MLP neurons of a small language model. Each row is named by its layer, matrix (up: input weights) and neuron, and shows model dimensions 64-191. Each number is 200 + 30 x the weight over its row's rms, rounded and kept within 0 to 999.
After each neuron's rows, "fires after" lists the tokens most often just before its 100 highest values on Wikipedia text that the model never trained on.

L2.up336,163,231,221,167,191,195,185,255,195,201,187,173,265,226,234,205,209,209,166,210,193,198,259,159,222,232,225,253,250,228,228,144,256,227,185,172,171,180,202,276,206,182,247,232,157,229,191,208,220,232,211,146,185,191,235,261,184,185,192,231,137,157,201,198,148,219,185,167,172,252,209,223,244,202,191,207,182,191,124,152,163,165,152,197,188,206,204,206,197,159,191,221,175,237,199,186,225,189,168,200,237,175,202,166,197,201,201,230,200,180,198,204,182,204,213,189,223,177,168,204,121,142,228,210,193,208,235,175
fires after: " L", " D", " d", " P"

L4.up112,230,166,195,206,227,184,153,188,147,203,187,218,152,196,222,200,199,242,252,165,176,218,261,224,197,172,183,228,195,210,222,247,181,230,209,176,206,264,175,223,262,148,265,204,259,233,191,148,224,209,234,167,190,245,199,206,218,145,242,181,138,207,147,163,185,217,154,237,157,217,195,193,249,255,226,206,248,205,238,178,197,170,172,215,227,202,227,220,191,184,260,192,198,164,129,190,235,181,190,199,230,221,187,169,205,231,198,239,205,215,229,234,179,173,226,182,180,271,268,164,195,171,189,210,199,196,171,161
fires after: " ", " (", " in", " to", " res", " per"

L2.up368,175,181,228,221,156,264,219,210,156,209,230,181,153,172,179,146,257,244,206,173,199,165,194,162,189,190,202,272,176,209,218,182,181,174,223,164,197,243,221,186,274,163,230,169,222,220,167,176,249,254,190,225,188,165,213,166,210,183,213,157,232,254,281,175,243,216,181,197,143,256,166,201,201,167,142,198,222,246,193,200,191,194,194,179,178,154,235,226,243,203,223,241,215,217,195,248,207,148,186,176,167,160,243,205,180,210,196,178,185,210,208,207,210,173,124,217,185,218,202,186,229,192,212,233,165,205,273,198
fires after: " comp", ".", " I", ",", " imp", "ir"

L4.up0,172,188,209,208,210,185,211,218,152,179,210,224,192,211,185,234,228,206,216,182,169,245,162,160,150,200,227,216,160,243,171,195,162,181,216,182,257,219,209,187,248,233,196,238,172,204,179,187,237,196,146,206,256,156,154,215,229,230,231,239,195,212,233,217,189,257,182,228,189,117,175,210,245,220,213,150,207,200,157,246,236,217,146,172,201,153,235,238,196,198,225,165,254,287,176,198,179,224,200,222,176,196,186,222,194,226,221,256,172,188,170,211,175,162,164,189,194,165,170,230,178,176,210,176,188,203,204,196
fires after: " In", " d", " D", "s", "at"

L3.up960,208,228,180,193,202,161,236,226,209,181,216,227,241,154,163,189,208,184,194,201,226,182,150,236,173,193,170,213,158,223,173,168,166,230,166,232,181,177,199,230,155,175,214,242,241,154,224,220,185,200,212,176,208,150,188,164,226,192,183,184,217,210,207,246,209,187,226,203,155,211,183,246,208,249,196,189,186,248,200,180,241,204,185,149,229,182,203,219,171,192,206,164,234,225,171,228,248,182,224,167,183,195,248,227,223,161,228,269,194,277,222,217,162,126,192,244,196,202,199,182,162,279,159,209,166,173,237,229
fires after: " h", " b", " H", " B", " sp"

L2.up944,183,182,170,207,197,188,186,194,198,237,217,207,193,163,156,260,132,157,156,186,181,161,222,144,207,223,214,177,165,168,211,166,158,211,190,217,224,252,179,257,207,200,235,193,252,205,147,213,211,187,204,150,189,175,157,200,196,137,139,214,240,145,153,183,201,260,251,219,187,196,206,213,177,195,207,211,192,181,190,189,161,172,198,156,143,207,262,200,251,197,211,207,205,283,227,160,203,197,196,191,192,175,213,184,189,196,227,187,160,143,228,205,187,187,187,257,191,168,168,195,161,181,190,232,242,255,233,215
fires after: " S", " d", " D", "ou", "D"

L2.up1122,159,185,181,240,192,205,216,207,194,195,220,226,193,224,131,196,231,215,174,187,241,257,235,184,206,140,205,224,168,198,186,178,147,218,172,229,190,225,214,176,207,163,189,186,152,182,199,201,175,208,195,156,173,115,144,210,158,180,181,220,202,218,210,210,255,158,197,210,140,165,188,189,217,169,204,210,231,228,223,211,222,213,210,228,297,161,240,226,224,184,181,139,181,255,221,179,170,206,140,208,168,249,185,184,210,201,175,174,215,158,184,240,226,142,159,191,232,229,231,247,193,206,193,239,224,146,177,208
fires after: " D", " d", " Sup", " C", " sup"

L3.up345,214,205,245,191,242,193,269,194,208,282,232,232,260,167,185,173,223,271,197,195,166,168,156,178,220,178,201,197,216,151,225,210,217,197,145,248,208,191,222,114,178,211,182,191,200,238,157,234,175,206,272,182,232,260,184,176,190,174,183,180,229,182,265,225,204,175,254,214,179,207,233,198,223,178,171,234,184,186,108,151,158,171,243,151,163,147,167,225,218,172,206,198,186,189,149,140,202,189,215,237,218,187,199,250,205,207,189,202,236,203,217,169,212,132,193,207,184,211,177,249,193,188,207,216,188,240,214,149
fires after: " p", " P", " T", "an", " I", "let"

L3.up355,189,206,189,215,145,163,238,205,180,188,141,180,227,236,192,174,237,191,162,199,166,206,159,219,120,194,199,194,165,249,153,176,164,175,247,213,144,174,181,215,227,224,155,211,195,249,259,208,211,223,197,159,154,224,195,206,223,245,201,220,191,259,189,213,213,159,250,169,176,170,275,186,147,184,204,171,197,209,254,148,222,226,220,221,215,191,219,231,179,243,181,182,177,224,175,146,195,222,206,200,189,151,178,222,215,255,197,225,196,191,222,205,214,194,220,279,195,166,217,215,177,234,219,218,183,203,235,248
fires after: " M", "M", " ev", " a", " V", " sp"

L2.up631,224,199,196,168,206,178,154,164,183,250,195,159,287,203,184,221,210,183,117,249,222,198,187,178,181,178,273,183,209,235,190,169,202,237,198,219,200,178,181,198,188,201,226,277,138,186,168,210,203,209,195,203,191,169,203,221,221,195,237,199,223,185,221,193,229,164,211,227,193,217,187,185,251,240,173,200,168,167,141,169,241,170,197,215,259,170,252,209,264,208,183,226,200,240,212,200,225,168,171,210,196,214,180,259,225,196,187,198,168,171,175,176,158,195,202,173,196,241,186,191,212,223,139,205,275,187,208,230
fires after: " S", " H", " M", " Un", " m"

L3.up418,193,190,232,195,216,259,250,151,169,211,242,226,176,178,205,198,202,186,200,170,150,216,242,219,211,193,192,261,204,195,216,209,192,228,242,201,214,227,234,235,184,204,209,234,234,227,158,226,217,278,166,176,226,222,124,244,190,188,208,168,239,141,232,180,223,218,181,222,190,190,174,187,172,208,187,213,235,182,208,202,210,194,241,231,196,182,205,211,212,148,187,189,189,158,161,190,196,220,129,233,206,208,195,183,211,226,204,280,127,206,176,177,183,226,155,234,163,189,186,298,186,177,247,186,150,223,180,229
fires after: " p", " the", " P", " pro", "P", " \""

L3.up1273,148,178,222,151,234,215,218,169,192,241,190,191,216,208,175,224,217,194,170,240,109,189,213,177,204,210,169,218,163,179,156,268,208,198,179,147,211,221,179,211,235,204,236,169,258,193,138,216,187,204,188,172,212,178,216,188,199,190,159,252,261,261,184,219,187,225,245,193,206,253,141,201,155,221,166,187,192,188,164,206,199,212,174,210,209,220,171,227,223,162,236,197,260,211,148,219,135,169,180,239,214,173,220,201,206,169,180,157,192,233,192,198,151,169,225,215,147,208,212,203,145,215,183,190,217,203,226,207
fires after: " S", " s", " d", " E", "at", "D"

L2.up970,152,183,220,263,164,211,167,218,238,241,171,192,219,211,217,213,193,202,172,158,164,180,176,202,232,189,132,177,136,209,205,155,182,253,213,228,214,191,166,201,121,204,158,175,176,228,237,202,196,161,129,199,180,148,219,158,190,218,208,184,255,203,206,201,242,198,205,185,162,151,167,182,253,225,253,244,202,185,222,169,186,160,222,240,228,257,232,200,193,185,149,183,204,193,173,244,206,149,199,162,171,180,211,212,207,217,201,193,211,268,215,223,220,214,168,210,201,199,160,217,186,225,196,206,204,166,170,176
fires after: " pl", " j", " v", " led", "ost", " l"

L3.up718,165,218,219,224,210,117,147,185,233,203,122,167,222,234,216,211,171,167,178,231,230,184,190,182,202,131,183,231,202,181,229,198,211,204,214,184,188,228,131,196,231,172,155,202,193,235,217,199,237,198,169,212,193,218,222,229,201,232,202,196,247,184,169,178,206,188,246,178,213,194,190,218,237,202,178,195,178,259,167,212,223,174,197,266,218,211,175,161,214,241,141,233,247,184,161,219,224,159,239,220,224,239,275,235,217,198,212,202,196,210,247,144,210,165,212,237,230,249,196,161,178,200,217,166,198,223,196,243
fires after: " S", " a", " M", " Mar", "The"

L3.up414,209,158,165,207,170,204,179,179,182,174,195,221,228,172,203,153,184,198,156,299,170,177,229,226,189,194,227,205,168,197,162,175,188,143,205,197,175,192,146,222,240,181,148,156,182,204,189,235,203,197,192,196,239,171,239,163,177,229,228,240,203,236,193,249,222,152,218,176,188,189,168,228,161,178,185,186,163,166,230,154,234,225,181,179,207,196,189,176,175,150,188,198,194,186,202,229,175,227,198,202,257,131,157,246,210,206,218,247,167,136,232,177,143,134,238,265,216,154,182,218,233,170,163,231,136,195,230,197
fires after: "h", " B", "M", " Y", " M"

L3.up957,183,235,203,264,243,200,194,208,146,175,210,214,207,214,138,214,185,182,214,235,165,198,197,153,196,205,221,237,132,146,256,213,207,183,181,167,213,182,261,191,251,145,161,242,215,212,166,213,212,181,192,214,211,192,188,204,168,176,219,231,174,255,216,233,214,202,190,191,177,160,212,187,185,201,179,184,192,225,211,286,230,227,201,214,197,195,182,212,169,150,208,183,214,249,167,221,199,168,208,215,198,222,259,204,181,163,167,147,179,165,222,201,180,140,148,170,199,225,210,198,200,230,180,225,190,195,151,229
fires after: " in", " f", " ex", "n", " In", "16"

L3.up73,201,245,222,177,221,126,140,209,173,194,156,233,142,212,190,185,228,242,153,236,195,229,194,247,149,158,168,202,189,240,176,237,169,225,197,152,226,256,160,125,182,182,172,197,188,237,166,174,192,174,203,197,217,203,166,198,175,224,201,241,187,220,166,240,238,221,155,203,230,231,173,212,187,231,202,195,202,207,213,203,197,127,203,161,222,196,166,184,236,250,137,174,216,244,204,196,240,208,163,146,172,150,203,175,233,206,147,160,199,165,216,179,185,171,242,227,198,190,169,186,168,233,240,184,188,232,169,242
fires after: " T", " s", "D", " S", " M"

L2.up486,213,173,168,169,229,174,202,199,214,180,213,216,210,174,150,229,148,209,177,253,150,155,251,156,202,192,166,240,235,209,179,182,212,218,227,147,287,242,210,210,218,171,150,181,189,184,194,233,182,182,168,214,241,184,225,228,188,229,250,172,195,213,188,207,180,190,178,188,212,203,187,212,245,227,217,146,171,197,197,196,164,183,192,191,202,218,207,196,216,252,175,148,122,186,225,198,206,185,251,222,183,212,182,209,247,196,153,209,192,187,214,183,203,156,202,186,186,195,186,204,245,215,234,161,204,158,218,202
fires after: " c", "n", "-", " L", " C", " s"

L2.up246,245,256,189,195,204,161,157,157,154,191,200,222,166,193,192,199,178,247,230,242,215,174,199,159,223,189,235,217,143,254,201,197,234,220,136,175,252,249,246,135,241,269,170,185,201,223,163,193,178,188,190,186,244,189,229,176,256,194,203,219,192,220,235,162,174,201,208,250,216,168,224,205,173,181,186,161,223,176,236,194,199,202,187,220,165,210,211,186,278,183,151,208,212,183,199,165,223,182,192,143,210,145,190,223,221,233,208,205,237,202,228,205,162,195,159,196,201,171,179,207,149,249,104,207,133,198,206,250
fires after: "em", " M", " m", "uc", "ust", "ot"

L2.up454,204,136,185,254,215,190,235,183,201,187,145,157,191,229,229,175,225,280,191,218,230,198,202,163,169,179,227,270,162,199,214,176,229,195,206,226,202,222,191,201,153,212,233,206,198,231,106,208,226,211,219,167,202,158,162,220,252,159,186,158,177,204,272,168,220,165,286,223,221,247,218,203,191,196,167,201,198,164,255,195,251,212,250,201,140,207,222,141,199,184,160,179,192,201,164,236,263,227,168,183,168,215,209,209,168,188,184,180,188,186,198,166,146,173,130,145,183,187,201,209,224,273,184,205,228,175,240,217
fires after: ",", " Russ", "re", "."

L2.up1223,178,213,253,164,235,228,110,202,141,220,227,250,156,221,151,193,172,228,136,201,201,214,198,187,201,209,174,197,169,210,207,130,160,231,202,237,204,203,136,268,171,238,200,178,196,202,190,180,169,227,159,202,194,188,168,203,216,189,199,239,224,213,177,189,214,248,182,230,219,187,175,168,229,239,234,210,137,123,217,212,176,190,183,177,274,224,229,203,220,210,204,201,206,219,178,198,231,179,199,184,226,184,209,199,171,208,185,127,237,206,241,214,213,135,176,208,190,160,154,193,220,241,210,219,181,242,177,241
fires after: " d", " D", " L", "D"

L3.up1053,151,269,143,168,185,222,208,166,275,216,209,228,168,222,213,208,219,215,207,197,185,265,161,156,153,175,178,188,159,265,231,216,201,206,186,182,174,202,218,183,221,245,187,153,217,199,191,218,229,240,175,206,217,153,168,201,189,185,205,211,201,261,226,175,181,161,183,193,216,193,221,195,182,200,207,139,203,176,160,221,186,246,218,212,159,172,205,221,232,161,177,205,154,205,214,227,161,194,220,161,185,166,200,234,237,205,260,197,188,195,159,206,227,148,214,215,254,162,207,162,234,200,177,214,145,187,187,210
fires after: " m", "M", " Mc", "em", " M", " sp"

L3.up831,162,215,171,181,206,236,147,207,205,192,238,227,200,249,200,183,208,150,222,226,182,173,229,220,218,195,187,166,188,210,208,260,232,202,210,248,204,194,210,180,190,212,205,169,226,197,121,177,245,232,204,204,206,158,240,156,234,208,241,197,198,281,148,254,240,186,228,204,134,257,161,260,200,165,169,210,177,191,239,217,171,132,232,162,212,255,177,215,136,238,207,198,217,222,189,171,203,241,194,153,174,184,246,195,225,202,197,227,227,216,201,211,211,231,202,213,190,214,259,173,207,202,155,159,218,169,196,149
fires after: ".S", " F", "w", " D", " M", " v"

L3.up968,163,260,176,175,192,278,254,213,259,223,140,207,161,224,240,202,242,167,245,227,213,208,235,236,185,212,225,199,219,237,182,195,117,171,185,141,196,219,199,201,187,196,188,193,245,230,173,192,253,188,263,236,164,194,270,218,169,187,181,169,165,201,192,253,185,221,204,143,184,220,213,241,165,199,208,161,154,236,161,238,227,154,199,156,219,270,188,165,189,202,207,158,224,249,212,179,191,225,177,166,178,216,171,227,171,217,161,193,178,191,183,179,243,176,185,178,186,148,225,201,192,193,206,181,174,218,217,173
fires after: " D", " d", " F", "ens", " Th"

L2.up353,211,223,213,227,209,208,140,163,200,215,223,212,261,216,171,197,212,139,173,248,214,188,148,245,205,202,172,261,202,289,210,122,231,204,182,230,199,198,229,197,214,172,246,164,235,173,186,185,203,203,179,206,226,225,188,179,229,191,186,193,122,193,208,184,195,202,182,163,159,194,215,210,238,191,188,236,224,197,152,182,160,220,187,120,220,198,186,171,171,185,254,249,273,246,250,188,207,200,218,219,186,216,136,218,232,203,219,191,145,242,171,218,254,231,167,250,200,186,215,172,151,207,177,223,176,199,217,191
fires after: " D", " I", " ", " th", " d"

L9.up1279,205,232,173,210,196,222,212,181,167,162,235,160,242,198,203,166,237,226,255,173,211,235,205,244,162,203,211,213,264,196,220,229,185,182,232,151,195,262,159,233,228,203,238,223,202,206,174,203,171,169,214,242,244,225,179,252,250,171,196,188,206,207,126,177,203,208,237,240,217,250,213,237,224,184,226,258,230,189,212,205,229,217,231,144,173,160,196,188,227,178,184,184,194,190,200,196,165,183,172,188,195,202,190,143,194,200,186,199,212,238,190,196,222,176,197,255,190,184,200,211,140,202,224,202,190,228,173,254
fires after: " ", " ("

L4.up823,158,172,187,186,196,177,179,203,240,240,210,177,209,217,180,221,194,150,218,185,207,200,216,182,151,157,147,168,212,187,134,234,199,190,177,211,186,232,219,195,181,235,224,195,195,211,239,178,238,178,202,161,233,164,221,185,212,198,263,189,178,237,182,209,232,185,171,229,204,210,228,248,207,179,181,218,200,242,172,207,249,243,176,191,197,234,133,253,175,140,236,211,158,215,204,209,214,235,213,209,213,201,202,224,207,171,198,166,218,212,199,230,172,233,193,214,219,162,197,218,222,153,118,195,202,180,195,182
fires after: "S", " sp", " S", " H", "p", " Un"

L3.up85,165,214,228,170,239,207,174,252,183,204,240,144,158,237,204,205,231,148,214,223,167,237,180,161,184,220,239,179,195,211,180,233,202,177,191,229,227,187,208,217,197,175,216,163,200,226,137,179,221,167,193,165,216,157,184,246,212,243,192,196,209,258,192,238,215,231,182,186,232,237,201,244,195,175,161,204,232,167,215,218,206,189,226,223,172,140,180,125,215,210,176,237,157,207,185,214,195,235,202,205,193,241,200,213,231,219,160,159,207,219,229,211,207,178,187,172,167,221,215,233,196,201,239,198,191,195,233,164
fires after: " comm", " Qu", " app", " kn", " B", " L"

L3.up504,220,186,186,196,193,222,196,216,199,164,154,220,191,156,179,160,250,199,215,190,197,233,157,126,192,162,139,201,196,237,216,199,222,162,252,219,185,206,159,229,198,215,158,214,255,214,253,168,195,210,204,184,164,175,204,210,229,265,257,227,203,181,191,246,215,158,221,222,230,179,190,241,174,224,180,140,159,219,249,204,225,197,204,192,210,193,170,203,222,201,205,181,245,190,208,190,149,216,215,227,180,193,164,255,226,228,163,150,157,192,247,178,180,154,256,177,149,178,218,167,216,226,234,168,209,228,169,238
fires after: " sc", " h", "\\", " H", "-m", " sh"

L3.up684,214,159,161,183,199,199,213,171,225,202,187,184,169,185,231,176,226,194,206,253,151,197,264,191,226,204,232,205,211,194,181,138,206,192,165,236,176,212,196,186,160,221,201,198,175,210,150,265,196,133,201,200,191,217,204,227,224,241,135,196,146,224,197,248,181,224,188,193,191,236,209,163,253,205,180,214,246,185,184,165,235,195,255,204,231,191,228,182,257,236,231,218,213,229,182,170,157,230,186,200,177,211,189,238,119,232,174,234,165,192,172,182,196,214,137,181,176,184,228,219,192,221,209,145,161,219,173,239
fires after: "ath", "b", "m", "\\", " d", " D"

L4.up744,235,178,177,183,173,150,188,228,193,197,230,226,174,171,138,219,220,206,197,221,231,191,128,200,220,177,139,200,202,182,201,201,244,161,169,172,219,210,215,179,214,206,191,128,158,253,238,197,238,155,202,211,215,209,200,204,187,204,201,178,200,207,136,199,203,234,167,222,178,212,167,211,185,190,256,263,192,230,167,222,184,185,161,277,227,209,220,236,247,226,187,204,141,184,229,234,234,180,212,192,222,218,216,204,195,190,196,211,245,194,253,196,173,203,205,250,176,171,143,220,250,174,194,238,215,183,238,171
fires after: " S", " C", " T", " s", " sp", "s"

L4.up148,176,205,159,227,164,204,179,197,166,224,204,166,145,168,171,205,214,127,198,221,175,194,255,167,250,238,192,191,228,240,207,220,252,196,236,222,174,193,199,206,199,187,138,182,249,166,229,171,237,214,254,209,224,194,241,224,199,231,256,171,146,193,180,216,250,132,208,206,190,230,202,151,219,165,189,209,215,200,192,198,201,198,191,222,219,224,233,272,192,199,251,217,178,196,215,294,214,195,172,243,183,160,256,208,141,222,191,232,190,213,162,243,184,233,201,174,193,198,236,262,194,219,154,208,112,229,182,155
fires after: "ij", "ost", "ic", "im", "ur"

L2.up211,183,232,188,213,245,218,249,175,199,210,162,230,252,228,251,161,190,222,157,175,167,209,222,187,206,213,225,203,146,218,152,159,202,169,244,215,192,209,221,153,278,184,175,211,245,231,178,190,193,196,255,184,191,230,204,179,173,177,188,199,188,154,182,206,173,189,224,225,175,226,189,242,231,186,194,266,207,153,210,164,204,246,196,112,201,179,202,212,165,233,233,185,276,223,169,184,210,146,177,174,166,216,206,170,215,165,192,229,173,225,171,223,218,152,183,206,181,237,210,250,229,182,231,245,238,206,188,172
fires after: "ro", "P", " ro", " Bro", " O", " Pro"

L4.up927,215,210,181,179,218,198,162,241,193,213,191,216,241,218,224,261,214,182,176,261,205,245,228,196,230,171,168,215,209,172,187,184,211,233,194,205,205,182,201,189,176,222,222,202,216,202,220,207,154,216,214,233,147,177,239,252,169,202,137,244,181,189,184,205,167,193,187,232,249,203,193,170,234,221,181,209,206,204,153,181,217,204,190,214,208,148,231,213,208,178,249,170,189,235,174,268,232,182,220,225,241,207,195,176,192,180,217,195,164,155,246,166,220,148,154,178,187,182,215,158,158,163,173,224,188,208,192,226
fires after: " L", " St", " D", " R", " r"

L2.up715,199,205,223,193,185,224,219,265,174,187,185,227,186,213,229,254,215,155,146,209,194,183,172,216,264,230,198,257,171,222,102,224,243,231,204,206,214,219,212,208,192,229,199,167,210,230,207,198,189,187,184,205,176,177,200,225,173,226,166,251,191,211,281,140,185,230,220,211,220,193,235,214,201,202,191,179,216,161,224,158,198,232,182,237,173,179,220,181,201,223,193,162,181,199,233,205,227,157,136,197,232,240,193,182,197,197,205,208,239,210,192,186,199,156,208,160,168,192,168,240,217,167,212,221,132,174,191,200
fires after: " v", " L", " l", " app", " V", " p"

L2.up344,221,224,237,235,206,221,272,160,172,228,226,205,185,225,148,260,205,247,221,210,190,162,193,180,143,153,257,187,164,215,193,166,205,181,191,161,171,221,204,220,207,236,197,172,187,224,216,150,220,180,199,188,174,204,182,193,157,205,209,230,202,184,160,209,200,223,238,167,184,168,169,156,192,204,182,138,240,170,189,233,153,189,214,171,217,191,183,216,210,192,205,227,192,204,183,145,195,159,178,160,136,192,173,202,207,197,239,210,255,126,172,159,134,222,222,228,188,137,199,208,176,253,242,189,207,196,199,215
fires after: "B", "R", "L", "T", "A"

L4.up263,168,251,189,151,174,182,211,229,154,256,192,221,237,151,289,194,199,279,205,238,237,168,200,230,200,216,215,267,191,248,188,193,187,204,187,188,242,201,217,178,187,211,202,225,182,188,140,162,216,207,265,229,201,204,204,204,212,240,187,191,244,211,171,156,175,171,215,224,219,206,174,217,214,193,190,176,214,206,153,222,239,212,184,231,215,196,215,230,192,228,201,193,185,201,173,184,143,126,153,225,155,201,211,190,188,189,228,200,192,210,210,241,150,221,192,179,146,256,202,203,196,171,254,207,162,199,184,203
fires after: " E", " G", " g", " S", "G"

L2.up166,209,145,201,166,187,157,188,158,177,169,212,153,246,193,173,204,209,215,206,232,129,191,210,135,183,193,189,241,180,263,137,164,187,225,141,171,239,216,222,229,192,217,200,202,193,126,249,190,150,223,173,185,194,197,170,174,176,218,174,188,192,215,251,200,178,196,186,148,167,200,186,221,172,221,177,250,216,180,186,190,191,179,202,194,277,201,191,162,175,201,259,216,232,211,208,200,173,216,197,225,191,193,221,222,242,140,144,218,163,149,199,232,200,151,201,244,226,185,205,189,169,191,210,148,240,191,184,168
fires after: " d", " D", " f", " th", " T", "D"

L3.up46,262,199,186,181,194,263,184,170,259,214,218,184,134,220,186,221,207,230,235,233,200,184,218,208,203,182,188,235,159,221,206,138,194,190,228,195,156,189,204,184,203,224,210,204,235,163,198,205,195,188,220,188,251,177,163,137,215,178,160,204,192,170,213,210,205,180,169,176,180,214,187,170,218,228,168,246,182,195,161,216,207,144,225,243,242,184,249,288,180,261,211,232,171,203,190,193,156,209,194,238,116,223,207,180,185,191,216,203,174,172,107,146,198,139,205,194,191,180,205,218,226,181,171,224,184,178,220,204
fires after: " f", " F", " d", " D", "d"

L3.up657,212,163,167,116,132,232,252,193,232,217,181,227,208,177,218,191,199,178,220,220,177,168,263,215,238,189,152,207,188,197,177,208,166,203,252,218,223,225,187,204,214,177,238,217,189,220,159,183,200,215,212,139,232,241,209,160,215,172,179,221,184,205,218,163,175,224,190,182,140,225,209,175,134,212,217,150,199,198,203,218,192,144,176,180,193,188,180,236,175,208,146,179,151,217,185,262,233,218,162,203,240,178,152,273,234,209,205,211,159,214,197,218,229,218,243,207,170,181,183,194,175,152,250,188,246,195,195,229
fires after: " p", " P", " T", " K", " M", " Ch"

L3.up744,186,219,206,243,182,227,174,163,203,202,141,190,190,152,195,197,216,209,238,203,206,199,219,197,169,223,184,189,236,185,252,196,190,210,199,201,176,207,181,219,220,205,205,196,208,290,170,203,189,156,229,197,201,200,173,209,200,203,197,199,166,222,197,166,192,177,201,225,137,189,179,146,152,216,172,179,199,235,207,156,210,195,180,198,201,123,232,200,159,279,185,150,184,227,163,186,214,207,161,207,184,231,214,209,247,225,245,253,175,153,249,189,239,214,162,200,218,167,225,206,161,220,188,215,168,187,162,190
fires after: " ", " (", "15", "18", " |"

L3.up1064,226,193,216,205,190,173,250,208,213,185,166,176,190,188,180,241,237,186,192,193,225,218,213,211,191,203,205,199,252,239,199,231,193,240,182,168,181,198,174,234,282,194,147,205,227,202,209,149,223,141,167,199,167,221,255,252,154,209,181,219,189,170,197,233,154,214,242,196,186,201,176,190,141,191,193,168,194,209,232,222,209,191,157,192,164,148,205,190,162,229,153,147,218,138,116,206,208,202,226,188,152,199,225,158,180,186,212,162,228,201,146,193,202,185,258,246,194,175,217,204,220,212,207,183,211,183,173,177
fires after: " v", "V", "B", " m", " ass", "T"

L3.up452,202,249,220,191,224,216,208,213,203,218,211,212,246,172,228,302,166,244,163,260,196,218,166,159,218,173,166,200,241,226,179,174,183,133,201,195,223,202,231,232,235,255,189,241,210,199,201,292,185,185,170,169,153,195,211,221,168,241,162,192,228,236,198,223,206,194,202,240,196,147,210,153,172,187,236,164,233,222,233,172,229,157,182,232,204,183,217,150,145,199,229,213,182,181,205,303,171,198,201,192,217,213,167,185,164,253,213,162,183,182,178,192,171,261,185,225,188,223,186,204,255,142,234,274,190,184,200,228
fires after: " R", " D", " It", " qu", " first", "unn"

L3.up497,203,192,169,202,229,211,184,174,226,187,191,181,255,203,152,166,212,173,165,192,222,243,149,186,165,218,211,211,215,232,157,200,188,165,168,202,165,205,202,217,223,225,188,176,213,167,195,184,176,206,190,210,161,226,229,180,188,249,230,194,257,213,174,187,204,204,225,198,169,241,214,236,217,208,199,172,229,188,238,204,216,178,166,208,167,222,162,190,166,218,284,198,212,207,187,195,228,199,159,228,157,223,221,209,197,192,183,245,173,196,192,204,211,152,191,230,158,204,160,176,191,233,238,168,232,172,184,199
fires after: " B", " h", " b", " H", "ro", "r"

L2.up714,199,203,209,187,156,198,203,208,185,216,157,189,216,216,195,216,220,220,198,234,186,213,230,174,225,152,212,287,192,231,210,206,158,223,202,251,216,193,240,146,223,173,218,222,272,193,239,173,218,196,225,251,155,205,215,168,191,213,161,196,236,160,228,196,215,179,195,196,226,290,198,181,185,186,177,204,216,214,223,227,212,191,161,143,233,230,208,168,204,202,206,182,175,195,218,206,173,198,171,237,170,218,220,193,157,184,225,192,151,164,200,243,186,167,161,195,144,173,181,191,235,121,200,216,187,189,201,211
fires after: " F", " f", "av", "ur", "ir"

L2.up525,186,190,191,218,237,195,208,199,209,205,159,167,166,196,175,198,148,233,201,162,217,243,184,250,163,196,181,180,221,179,193,188,210,139,200,227,161,220,210,164,193,162,151,240,154,178,244,248,229,205,227,191,212,218,190,170,176,208,206,200,196,159,253,164,214,216,226,237,145,213,211,193,206,230,155,270,184,282,194,165,201,151,181,166,226,180,180,231,199,257,208,183,188,224,190,193,209,191,233,136,220,210,138,184,215,165,199,210,223,154,213,175,249,181,243,190,137,185,231,215,243,156,274,214,227,220,172,211
fires after: "P", "A", " p", "ro", " P"

L3.up949,185,178,177,185,152,199,194,151,196,188,183,194,261,230,227,180,196,261,217,196,226,220,191,239,192,219,183,227,216,193,181,210,143,188,216,209,210,292,157,189,240,199,192,190,242,244,166,206,185,242,198,154,200,207,215,228,184,225,240,188,162,195,168,192,196,194,201,208,117,267,181,195,165,220,171,174,224,216,232,216,190,209,193,204,206,177,198,286,195,178,186,161,170,122,200,193,186,155,134,201,214,252,173,182,154,216,234,194,193,179,226,208,180,175,210,177,182,200,209,179,134,218,218,255,195,234,200,206
fires after: " ", "3"